Weights of a small GPT-style language model, trained from scratch on English Wikipedia: LayerNorm before each block.
MLP neurons of a small language model. Each row is named by its layer, matrix (up: input weights) and neuron, and shows model dimensions 32-127. Each number is 128 + 32 x the weight over its row's rms, rounded and kept within 0 to 255.
Before each neuron's rows, "fires on" lists the tokens most often at its 100 highest values on Wikipedia text that the model never trained on. A number after a token or word is its count.

fires on: "s" 45, " I" 16, " be" 5, " people" 4
L6.up601 [154 128 117 141 111 115 189 100 199 139  97 103 150  77 114 125 156 115 131 169 157  91 129 158 114  96 198 169 154 139 145 158 134 176  99 176 151 114 121  54  52 155  70 121  98 114 154 140  79 120  95 142 129 157 126 137 165 154 156  98 149  71  63 134 100 125 152 150  63 115 141 129 166 159 148 167 127 150  69  93 120 181 147 154 101 111  98 102 102 136 143  98  72 101 105 124]

fires on: " on" 29, " and" 7, " 18" 5, " of" 5, " to" 5, " along" 4
L5.up473 [139 123 110  81 138 161 166 101 102 137 111 127 112  81 174 161 210  80 150 133 131 184 146 116 106 147 170 180 149 174 138  77 127 108 118 136 116 140 125 150  87 120 136 113 106 126 123 113 131 138 114 152  67  66 154  78 116 140 118 132 111 120  72 115 105 146 113 105  97  95 181  86 100 141 152 180  54 135 145 119  41 192  92 112  68 139 193 137 168 175 119 126 161 144 163 161]

fires on: "p" 13, "t" 9, "_" 9, "ph" 7, "pl" 6, "sq" 6
L3.up477 [ 65  92 152 119 143  88  75 164 153 110  95  94 140 134 137  99 125 109 140 174 107 150 129 179 155 159 132 162 131 164 122 155 174 211 109 127 179 149 137 122 157 167  94  90  95 133 125 141 123 142 122 135 129 129  73 148 163 117  44 109 143 158 132 211 125 188 135 147 174 109  70 107 100 175 144 123 127 127 124 134 132 141  82 109 134  87 121 126 173  92 117 115 117 151  33 132]

fires on: " that" 13, " which" 12, "  " 12, "sm" 10, "cle" 8, "ost" 7
L4.up603 [ 80 139 172 139 161 116 123 130 116  77 170 151 141 118  83  90 155 117 124 146 131  55 107  65 129 151 135 200 113 126 135 124 160 102 118 130 139 118 117 149 136 147 146 133 190 173 153 140 100 132  85 157 173 125 137 191 140  82 105  52 118  87 121 109 160  86 110 147  68 143 147 127 140 156 146 159 144 179 128 221 135 120 138 143  73 124  58 182  66 155 151 152  71 122  75 147]

fires on: "." 19, " Japanese" 16, "n" 16, "y" 8, " of" 5, "R" 4
L4.up99 [120 126  76 155 160 110 142 122 167 186  60  98 187 128 113 109  77 149 155 187  87  80 106 103 119 144 178 120 112 130 143 156 110 116 163 125 123 152 175 141 154 135 177 148  93 138 146 139  98 129  79 131 110 140 156  95  96 151 132 161 102 143 141  76 103  46 103 133  92 144 153 124 157 162 120 103 107 119 137 191 150 128 163 115 122  86 125 156 112  93 143  99 117  85 131 133]

fires on: "'" 45, "\"" 18
L4.up396 [100 100  88 130 121 157  94 164 135 153 126 192 107 104 177 118 138  94 134 129 130 138 158 106 113 113 189 150  97 150  94  99 119 144 141 157  99 135 144  83  88  83  93 170  85  76  77 131 117  78 110 170  83 113 214 126 138 110 143 127 125 138 108 139 157  66 180 110 119  73 178 122 112  98 185  94 121 108  75 151 109  91 124 160  97  95 142 160 114 231 202 121 126 164 129 119]

fires on: "d" 20, "s" 9, "ip" 7, "nt" 6, "ng" 6, ":" 6
L5.up198 [141 107 147 156  65  83 132 126  22 104 165 160 111 121 105 150 140 155  57 167 136 109 140  99  92 115 169 165 118  98 149 122 119  70 159  67 143 140 143 190  57  99 175 152 143 173 128 150 119  99 151 120 178 202 130 157 169  95 122 174 166 116  74  68  88 133  90  81 126 132 150 148 136 112 114 131 113 150 122 124 140 150 132 117 130 102 100  96  85 145 138 116 122  90 108 117]

fires on: "s" 87
L5.up536 [119 131 118 142 149  59 125  69 155  90 109 119 130  46 156  88 146 153 130 160 131 179 157 122  95 144 110 164 167 125 149 162 167 136 128 120 133 113 140 126 152 109 199 118 126 147 173 133 112 133 151 160 124  77  87 176 176 135 180 165  78 128  61 127 116 123 151 106 119 160 148 115 130 157 151 172 162 133 123 115 101 158 166  96 152 101  71 121  86 125 149 124 158 146 140 128]

fires on: "d" 14, "n" 13, "ck" 9, "de" 6, "tic" 5, "z" 5
L7.up217 [121  93  84 147 169  96 104 108 125 142 137 102 115 168 116 160 123 190 133 134 113 117 111 140 138 121 129 110 117 126 102  98  77  64 110 126 138 110 167 199 184 171 141 161 202 239 128 150 120 122 138 161 102 170 183 118 118 133 129  94 142  34 134 149 102 160  84  55 105 152 169 101 146 136 119 160 133 139 142  85 122 122 159 159  67 127 172 114 130 150  89 158 102 154 113  78]

fires on: "'" 37, " =" 13, " signed" 10, "=" 7, " went" 7, " /" 5
L3.up106 [131  72 103 101 113 142 145 126 162 218 116 102 130  65  81 163 141 134  84 144  99 132 147 124 144  93 157 158 124 129  96 133 107 165 101 122 163 149  82 126  68 127 151 169  68 159 102 101 105  78  99 157 124 117 160  53 105 107 131  99  67 125 139 142 153 109 117 106  83 184 151 100 118  97 158 177 127 140 150  96 143 145 112 137 117 141  78 180 180 154 182 141 123 121 192 147]

fires on: "ing" 50, "d" 22, "r" 5
L4.up532 [100  70 175 155 160  54  84 156 140 173 119 131 119 127 157 194 161 112  74 158 118 106  99 104 158 131 195 119 119 133 134 127 111 104 143  99 150 102 145 134 107 128 131 157 105 133 128 146 108 161 108 132 136 112 108 113 132 127  89 146 132 187 108 117  56 102 121  84 125 179 100 153 132  81 119 158 125 106 123 112  80 157 188 130 127  56 155 123 131 123 105  83 122  87 129 106]

fires on: " (" 19, " in" 16, " of" 8, "mi" 6, "LA" 5, "n" 5
L6.up236 [116  75 125 101 158 156 132  64 159  94 100  71 164 127 175 130  97 143 153 160 146 146 131 150 142 100 115 130 127  93 100  99 126 157 139 202 121 131 143 115 116 166 129 194  75 169 134 181  98 119  66 182 117 113 113 110 163 168 165 183 148  45 163 138  98 112 111 161  66 124 186  90 134 118 119 138 114 132 157  77 142 159 161  94 137  89  87 115 128 139 161  60 184 133 155  90]

fires on: "ali" 12, " inc" 12, "ci" 11, "}" 9, "right" 6, "$" 4
L4.up478 [156 107 132 139 131 123  84 150 148  89 104 149 176 163 126  88 120 133 132 177 163  97  96 149 108 187 129 110 147 159 184 107 149 149  67 166 133 103 132 105  80 116 100  47 139 171 148 164 128 106 192 119 119 129 137 201 112 158 119 101 153 100 149 128 126 180 147 131 149 109 141  44 145 122 190 150  94 180 126 142 123  96  93 166 117  98  70 133 120 158  78 162 149 160 119  98]

fires on: "si" 37, "ti" 17, "ta" 16, "mi" 10, "du" 4
L3.up618 [ 99 130 108  81  87 148 132 148  81 129 215  99 139 181 121 144 146  89 105 112 165 124 154 110 130 120 183 135  63 126 107  29 126 153  73 131 134 178  85 146 109 138 117 134 122 107 150 134 147 108 182 131 157 142 146 129 138 160 121 165 221 144 164 117 103 181 133 124 138 104 172 171 196 115 107 118 136 143 126 117 120  67 108 108 118 124 103 124 114 111 125 184  96  69 166 129]

fires on: "″" 19, " number" 14, " area" 10, " UTC" 4, " floor" 4
L4.up145 [147 154 149 162 121 124 112 157 124  79 165 134 178 109 133 165 235  83 129 175 165 101 134 126 170 152  60 140  90 146 101 171 145 112 105 121 120  98 183  86 119  98 127 115  96 129 105 161 148 119 175 140 144 103 127  88 122 116 133 102  94 149 150 152 130  99 137 139 171  48 154 106 115 126 158 108 136 127 115 111 120 106 161 153  74  84 107 144 125 138 171 162 120  66 124 193]

fires on: "=" 31, "," 29, ":" 10, "\n" 5, "r" 4, "El" 4
L7.up187 [140 170 139 162 126 170 121 135 159 102 123 177 157 167  64 169 143 136 110 131 166 169 121 157 157 167 127 106  82  68 167  93 172  96 163 158  62 117 157 127 165 131 171 132 169 138 172 114 139 114 118 154 143 186 111  48  92  90  89  75 148 111  77 157  43 143 161 124 114 167 145  82 167 160 126 148 154  78 123 127 126 119 138 108  93  80 130 153 115 183 131 115  99  88 116  74]

fires on: " |" 77, "|" 14, ";" 9
L3.up19 [111  82 143 144 143 154 141 153 106 142 115 128 144 128 124 104 154 153 184  55 131 118 202 120 120 162 128 142 116  80 144  60  98 169 135  83 115 163 180 118 133 138 143 143 213  58 182 141 131  84  78 130 114 182 177 143 157 139 120 154 156 127 157  94 179 158 131 123 128  83 140 126  81  98  78 138 125 103 124  61 116 146  67 109 201 159 166  89  97 144 115 134 109 133 132 132]

fires on: " number" 30, " for" 12, " his" 9, " with" 7, " while" 5, "[" 4
L3.up435 [ 87 146 161 192 103 140  91 145 143 120 152 156 102 141 175 114 157 150 157  81 131 118 201 116  89 122 152 102 110  63 123 124 127 129 126  92 109 171 119 133 171  50 116 121 114 126  95 125 186 186 143  65  73 131  92  98  69 117 103  85 171 176 122 176 135  83 165 139 152 106 169 162 155  78 100  99 110  98 181 122 105 150 181 127  91 110 137 192 128 104 128 111  79 145 115 157]

fires on: " |" 28, "\n\n" 26, "\n" 5, ";" 4, " UTC" 4
L6.up319 [ 94 111 162 157  83 154 121 155 172 129 162 127 123 104 111 144  44 150 207 179 139 154  91 147 178  86 107 139  98 160  99 164 164 138 140 134 153 137 150 166 121 130 116 182 160  69 123 103 135 158 163 168 148 136 104 110 166 113  75  46 100 126 133 146 106 131  57 125 143  99 158 112 145 199 112 163  80 100  94 134 108 134 122 141 198 125 116 168  80 124 127 144 170  99 104 159]

fires on: "ing" 22, "ad" 10, "ock" 7, "hing" 7, "erb" 6, "e" 6
L3.up323 [179 118 155  81 142 132 116 113 177 120 143 108 175 102  55 183 132 117 110  94 105  86  54 119 153 102 135  83  98 137 117  98 150 161 136  94  75  97  99 115 116 143 164 117 113 208 166 119 222 187 111 148 117  98 190 110 123 210 155 125 131 136 171 156 145  81 144 147 107 132 116 146 127  97 140 125 112  98 144 153 105  83 137  76  76 138 137 142 132 144 118  98 106 194 100 139]

fires on: "N" 16, " the" 14, " t" 8, "Br" 6, " br" 6, " from" 6
L3.up89 [114 138 122  98  65 131 143  98 150 171 208 136 181 114 165 161 138 141 172 156 105 172 103 121 133 125 136 117  63  75 143 114 149 173 137 165 142  89  60  90  90 135 142 111 170 124 120 153 130 161 140 104 128  61 176 105  88 146 123 139 112 125  95 114 107 116  69  95 115 158  71 165 128 170 145 125 157 135 144 102 129 156 191 119  90 101 126  84 149 190 117 110 152 183 196 118]

fires on: ";" 22, " with" 13, " in" 10, " under" 10, " for" 9, "." 6
L6.up119 [117 137 173 168 125 140 141 140 210 166 117 136 106 130 144 193 103 123 161  78 128 142 161 117 117 110 153 139 189  97 125 185 179 137 100 137 113 128  72 129 177 112 126 116  53 145 109  46 153 100  81 116  96 137 143 131 177 120  97  99 177 154 122 157 166 140 130 151  96 105 142 151 118 195 135 140 141 107 122 155 109 112 133 104 114 134 162  60 120 103 153 136  98 104 158 133]

fires on: " to" 23, "l" 11, " on" 11, "r" 6, "–" 6, " Bir" 5
L5.up432 [155 127  71 104 156 204 127  87 128 125 147 123 106 167 141 107  88 132  30 200 145 123 177 112 164  50 125 109 116 116 158 110 138 118 101 113 105 139 146 157 104 126 169 104 118 104 184 118 204 123 118 189 111 182  64  67  96 115 160 140 145 139 163 112 133 123 159  99 148  94 191 109 138 127 117 109 127 167 102 114  93 167 129 146  66 173 124  87 166 115 150 129 116  80 146 130]

fires on: " which" 42, " that" 22, " who" 18, " Team" 10, "$" 4
L3.up547 [139 127 161 125 143 155 101 187 158  82 140  95  94 182  75 131 105 105 113  97 106  96 169 134 118 179 149 135 149  81  94 133 115 155  92 164 172 101 126  97  92 108 116 122 126 159 140 132  70 116 154 136 157  97 240 111 133 167  65 120 126 140 109 157 176 148 151  89 113 118 151 106 147 136  92 122 123 127  75 212  99 111 157 173  35 156  92 142 146 131 176 175 116 110 113 149]

fires on: " in" 40, " on" 15, " to" 6, "ust" 4
L7.up234 [ 82 125 131 134 135 112  73 112 154 128 104 119 127 173 158 124  93 196  56 140 100 141 172 122 144 119 205 146 101 115 142 133 119 128  99 138 145 103 116 111 101  89  83 165 124 129 137 116 171 114  91 132  70 173 116 139 160 124 115 189  93  81 128 128  55 188 136 117 106 150 147 159 121 101 103 128 200 138 133 175 170  71 126 136  52 106 139  87 130 128 138 104  88  72 141 154]

fires on: ")" 24, "in" 9, "A" 8, "n" 8, "an" 5, "d" 5
L5.up407 [ 75 155  72 153 145  53  95 130 170  90 151 111 102 101  81 124  93 142 102 184  65 133 117 165 120  93 181 129  94 172 143 120 147 198 103 120 145  79 116 108 138 166  82 135 158 161 110 179 161 136 157 149 166 120 147  71 145 155  80  86 106  91 109 177 146 142 141 115 128 120 186 154 129 107 162 197 150 136 115  79 119 209  73 157 118 154 107  76 134 149  92 150  68  88 138 146]

fires on: "n" 21, "-" 11, " of" 11, "(" 6, "v" 4, "mi" 4
L5.up587 [143  90  99 113 107 137  99 105 174 159  84 102 101 129 100  87 167 142 143  99  62 149 109 132 131 240  95 133 130 124 123  80 118 189 163 123 160 124  97 124 101 133 124 117 193 140 108 163 154 196  75 104 121 186 119  87 136 103 119 150  90  77 171 149 104 117 113  92  74 144  87 147  63 119 113 168 135 148 138 178 203 136 136 112 167 145 145 116 112 164 127 128 159 190 121 138]

fires on: "th" 16, " votes" 10, "ter" 10, "lt" 7, "est" 6, "st" 5
L4.up254 [119 154 127  59 140  91 152 119 165  56 171 133  93 121 108 136 150 152 104 123 115 118  80  80 153 207  91 114 134 138 134 137 152  93 164  90 136  87 154  64 116 182 142 113 155 103 125 168 130  85 107 174 155 161 122  87 176  98 144 154 147 167  99 147  98 137  88 106  88 147 131  90  91 141 153  64 109 147 104 116 138 171 134 136  78 126 134 162 139 192 134 136 127 132 168 151]

fires on: "\n\n" 24, " |" 20, " the" 9, " former" 6
L6.up417 [113 152 147 118 160 144 111 140 146  94 106 107  94  64  78 102 117 159 141  16 156  76 134 174 191  56 150 177  80  85 162 149 136 102 144 129 121 118 162 127 132 139 137  94 112 133 158 148 140 103  90 155 128 150 138  82 135 155  79 107  68 139 112  90 152 112 164 121 104 142 152 131 140 177 136 167  90 206 130 133 120 171 184 114 129 144 107 107 169 156  67 171 110 150 154 121]

fires on: "-" 32, "al" 9, "s" 8, "l" 6
L4.up44 [ 87 144  90  79 130 120 146 110 164 147 103 116 154  92 131 125  93 130 103 102 191  81  46 102 112 129 118 148 130 140 163 146 171 167 158  58  79 104 170 178 136 121  79 142 167 123 120  84 159 241 120 118 111 102 148 136 134 153 155  97 151 137 135 197 126 144  92 123 156 120 124 105  98 136 123 115 125 145 116 120  53  84 170 150 147  96 118  99 173 163 113 127 134 102  86 125]

fires on: "ing" 35, "si" 8, "lit" 7, "ed" 4
L6.up169 [ 93 139 170 137 190  51  83 139 118 176 122 119 201 100 196 118 178 150 117 105 147 137  88 124 124 166  83 105 105 112 107 206  88 128 117 122  95 150 173 145 107 125 114 131 152  83  66 112 102 139 147 150 145  90 189 116 161 117 116 137 125 157 105 116 104 141 119 119 123 127 121 166 145 109 147 172 104 162 177 121 172  95 143 169 117  52 150 174  87 157 109 162 150  79 154 105]

fires on: " January" 13, " June" 12, " July" 9, " December" 9, " which" 6, " that" 6
L5.up43 [186 168 132  73 150 124 117 113 129  49 161 180 117 115 130 155 107  78 138  61  90  77 101  86 178 170 139 176 134 174 114 113 119 146 104 155 148 101 109 152 111 158 141 114 149 174 174 128 164 132 143 178 184 107 112 126 120 101 137 111 116  59 152  59 152 135 138 184  89 118 106  88 105 132 141  95 115 180 112 105  84 138 116  76  94 105 119 172 173 119 149 124 137 145 132 120]

fires on: "-" 36, "anc" 8, "isi" 6, " UTC" 4, "and" 4
L6.up384 [ 85 150 148 103  88 182 125 103 110 141 131 152  84 119 111 133 175 119  75 107 130 123  99 121 135  85 147 164 107 164 157  95 210 165 136 154 127 107 117 125 156  93  87 152  90 149  72 129 177  84 112 108 153 138 103 141 136  81 165 185 108 121 110 132 129 119  84 122 176 126 183 212  40 159 181 131 169 103 124 131  84 105 145 143 115 137 127 135  93 154 152 127 107 164 106  98]

fires on: ":" 33, " a" 14, " an" 6, "iff" 5
L5.up111 [114 172 116 129 200 140  96  86  85 172 115 132  99 176  86 153 123 153  73 112  63 108  93 132 161 102 104  90 144  64 142 172 157 147 193 132 143 175 113 144 172 115 138 118 121  68 125 160 159 133 140  64 153 154  93 113 145 135  64 178  90 149 116 117 103  92 107  79 145  79  99 124 141 160  98 139 106 149 122 160 153 150 139 150  65  85 147  84  99 122 131  78 129 141 100 129]

fires on: " e" 15, " [" 10, " Website" 9, " www" 7, "/" 7, "ail" 5
L6.up346 [124 154 156  74  98 168 124  87 129  52  82  97 155 118 138 171 163 138 135 125  69 129  70  42 156 138 139 101 105 102  91 169 147 107 134 130  92 161 132 126 155  97 110 165 167 114  89 174  99 163 102 174 146 129 136  94 111 129 127 166 128 137 174 131 202  88  89 110 128 137 151 152  81 136 163 145 101 126 151 142  84 156 118 135  78  97 134 185 152 127 102 173 157 103 108  88]

fires on: "ing" 58, " use" 10
L3.up93 [113 130  96 120 174  84  82  69 198 131 123 125 150  68  87 158 156 102  95  86 119 133  89  99 139 129 158 120 109 129 153 115 107 166 138 120  73  46 144 116  87 135  90 130 137 134 101 139 143 193 110 173 128 145 168 128 154 117 132 102 178 126 196 127  76  97 142 112 177 127 175 119 126 136 150 160 110 112 193 204 132 141 136 174 143 124 160  94  73  94 124 200 120 116 130 106]

fires on: "-" 41, "/" 13, "O" 9, "E" 6, " hold" 5
L4.up583 [ 93  86 122  85  90 192 132  88 164 163 154 172 135  70  30 153 110 151 121 103 120 150 124 162 127  82 141 145 158 148 139 104 131  91 114 144 149 122 120 123  63 151 134 116  93 177 150  82 150 134 149 156 116 113 177  95 106  88 139  84  81 115  86 155  99 202 100 123  94  90  93 154 112 142 149 132 147 101 176 144 119 152  75 102 164 176 107 161  99 195 164 114 147  86 136 113]

fires on: "," 22, "ti" 8, "ii" 7, ":" 5, "abi" 5, "si" 5
L6.up189 [148 152 191 145 143  79  91 159  75  85 119 108 140 136 131 141 139 155  86  74 164 158 121 182 153 141 123 122 101  93 114 156 134 128 145 134  75 124 123 158 103 142 168  91 111 140 116 173 150 151 146 133 130  98 112 188 196 170 113  93 112 122 175 139  77 138  74  45  85 113 156  98 156 155 156 125  50 103 149 187 158 143 174 105 121 104 125 131 105 141 112 161 123 122 100 126]

fires on: "st" 14, " in" 10, "est" 10, "th" 10, "t" 6, "mi" 5
L5.up196 [ 92 110 150 148  79  76 114  69 158  92 110 137 126 113 139 169 132  44  89 109 102 131 155  59 158 164 175 161  96 156 157 175 161 124 117  93 111  85 128  86  83 116  94 112 161 124 109  79 120 125 140 180  97 120 147 113 156 137 115 123 120 108 147 107  75 139 110 145 152 138 147 144 125 184 125 156  83 146  95 118 155 151 161 119  73 153 144 148 147 141  87  70 117 172 152 125]

fires on: "ti" 30, "si" 12, "la" 6, "va" 5, "isi" 4
L6.up43 [125 152 102 139 117 176 135 145 139 129 146 123 126 222 156 111 106 107 133 110 128 155 115 126 107 117 119  62 112 165 114  72 107 188  69 132 122 126 157 108 151 202 133 127  86 121  95 128 169 106  91 140 192 149 119 101  85 124 140  95  99 150 179  98  42 160  91  81 130  79 126  81 135  78 194 162 100 107 153 154 153  95 112 144 121 166 103 160 143 145 147 154 129 155 147  63]

fires on: " on" 17, " to" 16, "de" 9, " since" 5, " pre" 5, " not" 5
L7.up447 [110  93  87 111 128 122 125 129 103 161  56 112 146 129 158  94 178 121 182 114 165 159 167  77 148 152 169 107 124 119 126 115 166 107 158 160  98 126 174 148 132 111 110 133 120 146 130 137 125 177  89  28  27 169 134 137 129 198  65 116 142  78 146 133 126 132 120 116  80 104 131 109 193 140 128 118  85 144 187 133  75 136 150  50 138  81 145 101 122 129 113 134 161 132 150 149]

fires on: " as" 22, " a" 9, " an" 8, "aut" 4, "vis" 4, "ort" 4
L7.up382 [102  51 118 137 180  99 114 157 171 106 106 148 105 171 153 131 165 157 116 107  77 156 148 122 182 155 167 101 113  97 169 162 180  93 163  87 131 110 153 100  99  64 135 106 121  97  71  84 156  53 194 147 148 129 128  94 146 191 133 186 112 161 130 113 175 155 136 105 116  95  76  81 186 182  67 100 118  92 149  74  84 129 102 109 117  75  88 117  93 115 121 101 165 104 151 138]

fires on: " p" 27, "cc" 15, "c" 10, "f" 6, "pec" 4
L7.up131 [135  65 163  88 125 141 148 142  82  64 151 102 120 150 160 136  83 147 167  94 144 151 150  99 139 117 122 118  87 207 139 150 172 146  81 153 134 113 119 135 145 153 126 140  85 136 116 119 158  69 116 145 145 162  78 111 114  84 136 116 144 112 144 108 135 121 135  95 147  97 122  87 127 106 105 121 102 104 116 135 190  99 111  76  70 128 138 124 165 189 119  96 145 123 123 127]

fires on: "-" 30, " of" 23, "anc" 7, "anti" 5, "up" 4, "ass" 4
L5.up122 [149  71  83 140 127 168 144  66 125 106 106 155 133 112 126 127 164 147  95 125 132 149 139 137 146 174 149 165 179 139 132 111 141 126 135 135 108 140  66 148 140 174 115 113 127 179 123 147 184 136 116  81 112 175  53 125 156  82 147 164 157 107 134 167 134 117 127 148 124 120  71  87  62 118 174  93 193 184 127 135 121 112  91 155 126  22 136  65  83 123 132 114  95 137 107 104]

fires on: "-" 45, "chan" 4, "ree" 4
L6.up354 [100 120 123  97 178 147 214 135 120 135 159 133 159  90 123 164 103  84 117 116 138 104 144 133 112 118 181 142  70 147 148  40 191  80 170 177 103 120 154 142 108 128  80 135 117  74  89 105 157 132 123  97 168 119 110 127 120 100  92 114 137 147 113 180 125  78 143  95 107 104 126  82 110 144 141 121 148 137 138  96  67  92  86 110 194 189 143 115 121 166 126  85 113 133 125 106]

fires on: " |" 48, " 5" 8, " 0" 4
L4.up628 [193 129 172 160 126 129 144 127 122 173 149 166  80 135 211 140 151 162 116  99 128 166 111 146 140 108 131 163 107 163  81  85 160 120 127 119 158 129 145 127  96 123 121 116 123 134 104 125 195 149 151 147 109 141 141 114 180 118 170 119  68 129 173  99 116 101  41 130 118  77 120 120 152 146  99 139  83 139 105 132 192 144 141 116 158  95 158  89  69 126 190 149 175  69  94 116]

fires on: "s" 25, "ic" 10, "y" 8, "n" 7, "ty" 6
L5.up617 [121  59 132 143  79  42 164 148 160  67  95 133 103 143 102  96 146 129 103 135 155 117 159 160 131  96 130 174 150 125  70 123 157 139  99 135 108 163 133 131  80  85 102 141 158 143 134 160 139 145 122 132 130 137 112 107 207  74 185  93  82 148 162 131  87 151 123 157  97 127 138 127 112 175 145 195 138  87 126 151  78 159 123 145  73 137  71 182  68 153 118 129 143 116 145 119]

fires on: ":" 58, "=" 13, "mir" 9
L6.up388 [139 132 119 116 151 188 166 126  85 172 141 127 120 183 122 151 150 159  51  77 125 133 103  77 143 135 120 109 129 140 110 111 146 128 153  96  94 155 119 106  93 101 177  73  84 162 102 171 144  48 133 188 181 121 147  84 103  64 149 111 136 133 136 103  98 201 155 148 102 121  93 123 156 165  92 135 141 180 107 140 158 141 120 166  59  95 128 163 123 145 115 104 124 114 127 127]

fires on: ")" 43, "\"" 18, " *" 6, "\n " 6, " (" 5, "LC" 4
L3.up284 [128 112 190 149 122 168 128 141 118 167 160 179 132  66  92 127 135 113 120 114 162 114 112 114 127 122 129 145 139 162  69 118 123 120 112  86 139 123 120 102  81 147  93 150  93 146 142 103 142 105 136 199 101  76 131  88 105  70 123  94 102 105  77 132 143  91  77 168  92 106 187 125 130 125 193  96 119 161 129  88 117 178  69 126 155 140 154 103 146 233 149 147  95 102 134 136]

fires on: "-" 31, "g" 15, "ing" 9, "O" 7, "–" 4
L4.up270 [ 57 114 105 142  97 151 103 140 188 174 148  97 115 107 111 220 108 152  98  89  85  76  74 171  85 123 156 102  73 120 118 152 100 169  89 137  60 144 127 114 144 170 151 135 107 116 113 104 130 164 168 144  86 113 119 127 168 146 117 114 137 109 121  79 127 108 202 139  69 107 135 143 170 211 140 102 153 119 120 100  77 152  63 132 163 149 139 136  78 184 128 137 154 151 136 133]

fires on: "–" 27, "-" 25, "." 10, "ca" 6, "ly" 5
L4.up178 [189 133 103  83 125 154 100 158 184 161 147  90 116 145 160 105 136 124 116  91  52 191 140  84 151 203 124 103  93 136 145 132 111 166  83 109 142  95 142 123 148 197 122 123 106  65  73  90 136 161 166 125 135 108 112  85 127 190 118  93 164 107 115 165 146 158 157 153  67 134 151 119 112 181 171 133 147  92 152 121  51 137 127 132 143 209 104 137 115 129 112 143 100  99 135 140]

fires on: "'" 15, " =" 12, " /" 12, " (" 12, "aged" 10, " signed" 6
L4.up57 [120  68 111  38 137 157 118 143 106 126  53 120 120 100 107 137 133 137 123 118 193 114 120 122 169 163 124 155  94  92 148  96 162  93 124 116  87 145 137  95 107 139 126 158 155  96 159 138 156 130 129 100 124 143 149 132 158 108 143  92 100 173 128 110 182  82 170  58 168 135 113 111  93 128 146 115 107  90  99 185  61 170  86 144 152 178 138 153 138 169 125  74 142 144 155 109]

fires on: "″" 22, " |" 21, " on" 15, "|" 11, " States" 6, "-" 5
L4.up67 [172 129 128 204 171  79  82 173 110 162 125 147 114 115 119  91  94 108 177 143  70 133 102 102  98 143 176 160 154  77  82 125 180 135 111 105 108 144 165 151 115 144  94 172 105  78 125  94 169 126  99 138 105  74  80  78 156  87 186 106 130 120 161  98 189 185  60 126 117 119 157 123 156 138 113 104 117 136 160 152 145 143 137 131 175  68 153 145 105 108 169 116 178 138 170 134]

fires on: " =" 44, " a" 31, "-" 7
L6.up15 [184 137 117 176  95  95 162  87 133 138  95 153 118  93 123  82 104 117  86 172  73  94 148  97 193  63 186 116 142 143 174 120 170 162 161 149 117 149 124  95 117 164 171 132 124 107 157 125 142 207 144 171 111 179 111 142 164 139  92 124 121 106 128 110 112 112  99 132 119 162 134  67 146  70 139 137 183 146 201 129 104 145 139  79 141  53  89 127 117 180 145 180 143 151  88 188]

fires on: "ha" 16, "de" 15, "'" 9, "me" 8, "e" 8, "te" 7
L4.up417 [170  98 117 149 141  93 109  98 127 163 119 121 135 142  98 144 107 162 164 135 114  94 139  94 156 103 148 127  89  62 147 112  96 114 127 138  97 106 136  65 120 109 134 167 124 104 126  88 110 129 130  94  96 115 104 125 109 180 146 109  88 125 179 120 108 123  94  87 179  82 189  81 146 175 187 143  98 137 108 163 138 107 212  78  96 165 129 187 127 129 150  86 101 136 163 153]

fires on: "-" 34, "." 17, "n" 9, " g" 6
L6.up152 [178 101 112 144 118  99 148 185 131 211 106 203 161 113 169 136 110 164 121 141 148  98 139 127 124  67 121 187  95 171  91 114 160 139  70 143 174 124 188 161 124 144 177  78 100 124  61 110 139 162 108 166 141 148  86 113 135 117 138  75 162 123 155 205 126 146 106  44 115 138 169 146 135 166 162  96 176 158 144  66 128 127 133 130 157 149  87  98 142 117 116 117 114 131 120 118]

fires on: " 0" 21, " 13" 16, " 12" 7, " 14" 7, "01" 5
L3.up546 [174 144 129 155  97 167  90 130 195 113 134 168 140 158 154 160 121 176 131 105 151 135  85 163 138  97 116  69  93 125 118 156 109 103 144  87 102 184 125 138 111 145 128  28 128 125  79 101 188 132 151 109 122 130 152 100 105 116 104  82  68 155 113 107 127 161 116 117 112  99  94  83 156 184 113 101 152 140 126 200 132 160 164 180 134  84  97 144 130 125 183 106 169 111 112 106]

fires on: " |" 47, ":" 14, "=" 13, "|" 8, ";" 7, "\"" 7
L6.up50 [ 94 135 147  72  97 136 128 160 115 128 100 142 117 120 104 144 164 106 171  70 128  94 147 145 165 211 176 142 101  92 155 179 127 147 140 108 138 186 131 208  97 107 164 147 142 155  83 149 189  78 112 158 155 178 170 130 144 108 151 161 176 145 190 148 154  78 117 100 152 112 175 123 127 108  83 153 115 129  84 127 168 129 119 117 104 116  57 123 133 132  72 120 102 111 182 137]

fires on: " a" 49, " h" 12, "," 7
L6.up598 [149 117 157 137 159 129 124 128 126 117 100  84 104  85 130 148 107 168 165  68  49  89  99 173 145  73 167 118 115 178 128 132 117 137 125 147  99 132 109 151  97 175 130 173 118 131 186 137 127  91 116 147 193 175 119 180 111 158 160 137 101  94  88  69 126 213  86 152  62 162 155  76 153  77 150 132 155 114 194 163 101 117 137 135 128  80 137 143 159  90  89 164  79 136  92 168]